From a checkpoint of a small transformer trained on Wikipedia.
Size: width 512, MLP 2048 ReLU, vocabulary 16384, 29.4M parameters.
Architecture: RMSNorm before each block, rotary positions, no biases in attention or MLP, tied embeddings, normalized queries and keys.
Training: a variant of Muon for these matrices, 324M tokens, 4938 steps.
MLP neurons of a small language model. Each row is named by its layer, matrix (up: input weights; down: output weights) and neuron, and shows model dimensions 357-452. Each number is 500 + 40 x the weight over its row's rms, rounded and kept within 0 to 999. Numbers have three digits each.
Before each neuron's rows is what it responds to, as a language model described it from the Wikipedia text at the highest values.

Historical biography details. Tokens in historical and genealogical biographies: final digits of old years (178-4, 179-5), sibling-rank words (youngest, eldest), and function words such as by and is.
L4.up1000:543537465531567490535578476565490531512475508469515450478604576452525568469476519501495448531524537487521523451486532486491478540491494497494526533529515512498486468460505477472541509434536536464476406500529537434557562450534554522494416505539586477468541598507495498553488524509541474535
L4.down1000:501531501503557459486507514425537474473511439431505595612480479522504522446467555501489599465425551516491433551517526435474518451458481493474429522494480482462484478486534553531510483517440469517536609494507507508490514428527454516481497455533517358502506458460465529567553578533459577465

Prepositions after named entities. Mainly in and of right after an organization, title or proper-noun phrase, as in Bishop Hrizostom of Banat, Sony Music in India, Act of 2017; also in/and pieces inside names like Solin, Ekaterinburg, Scandinavia.
L5.up288:499527414461453503507542523468485486561472511519503460475480510556501438583537534509558537508481593428481493544556430575497481540566503516552458516512456459479528498528430474526503476529514386463560495469476516514522506475529482451579498544568491380500490482419479452545563521465549514510
L5.down288:480499551558506504544461495573482540502492508468404538465433505536490427515462512495502495493551457506452523420554518459593476494516574564470535520494491529580486440504479420550489508496456436522501586437448502472480483415508524469467514483505446563571488507534532550480464435480476441531

Preposition in; inner name consonants. Mostly the preposition in after a noun or participle, introducing a date or place (published in 1857, dying at Nice in 1883); also mid-word consonants in foreign names (Ky-r-gios, Puro-h-it, De-h-radun).
L3.up1338:489540583504484505527468477534454478519496533541491462504457486535513504518573421521485449510448532508439538475600503441513493474542508496518557520487479541495491511504488503495464471491518462522454443484487424594508486465488549461507529486426511517426479442469430564486505483567431416448
L3.down1338:507481533534548530482490468530437478513488489492511491500546526486462528512541468533504535476446473497548528414487466536558438509517492550501519491435495458533502437519450562457510509492448527413540557486467488410534551508455531504454511472461509468503495465483574447570489548495524475492

Preposition before a place. Prepositions (mostly in, of, on), plus table-cell bars, right after a title, person or venue, introducing a place, as in "Bishop Irenaeus of", "Amphitheatre in", "vicar of"; sometimes a date follows instead.
L4.up968:449507499554428534438421451528466471550475486525541438491467477509525492576483509463520502426478454462457485462394490578480453515449501581462495494496490487475522541539484494542512455467534447507464553535497481480488468536529432467524449577396454449426401541458503558520451514530448548453
L4.down968:501459476516451470460580403515461527546450583528484478427401465540514515551463534453560518550532504519484522546426472508448477497544507546493566494512489545528474496467477562442538525497411429478460537498528511556484449497547484476507448543524457520517484447498502495500606520500452453522

Inside proper names. Later word pieces or words inside multi-token proper names of people, organizations and places, such as Ex-arch, Cran-well, Surrey Sat-ellite, Global Environment.
L5.up638:607426560437468583465503499514494505434469513589515458500516480485490538519463497505485511491502498427482516495457531478536557447560523533530472541527537487463582519520494488482515466484497467532463484526583462482468526532538549551537497473535525571488437483501481482529540572510478542538
L5.down638:492513525470525540510446504518473520473527445490481499510514494459479464565537554455590498503459570510542526475531569483405450516456530421505494506460499416588436485476449488530543491543505538507507527407490549463445519446512411469493468504493493624505508579498515574457572511474487472477

Mid-name word pieces. Non-initial subword pieces inside multi-token proper names (places, people, organizations, titles), e.g. Hales-ow-en, Jok-ow-i, Deng Xiaop-ing, Intersc-ope.
L4.up1655:587467463494560492502487453532498572519529473570507458495555497473534462538562500604529462507500489522469516580466428500567529548510459455503509485502530442504534490436538569517490422513552438459548476480479522439488540481434502580553529577490460475524492499464475562459563497514524579496
L4.down1655:565562480484578586590544470525509523487505461424466453436546482470522495414461473490464442449498477468507453460425539496467478472535465518561518431529441530468463479542492491573422465445516516474423467495541522509499484544537491443529490494519472551449539511555511604524463563493552498507

Mid-name continuation tokens. Inner continuations of fixed multi-part names and compounds, such as hyphens in Blu-ray or Self-released, syllables in Schwartzman, and King's Cross.
L3.up1189:468392472472481560552488449537442529437512480467515461534504435498506503546535482574490513570537521514489467579538513566541448557556425492437537515449571489473519468471506481551440504499518512435434547489556515527499531531544484517496473519525549457575486512528490522485594480489479537511
L3.down1189:525423495503542456447531541511571546565501434497555446431516453455491489443528455531517530487511523505488495419447552386498485460476441446545527458509566479510412551540455436524430463545550474483450381477475469512488485504495494493450490524459518472457482464542527553525514472587443561531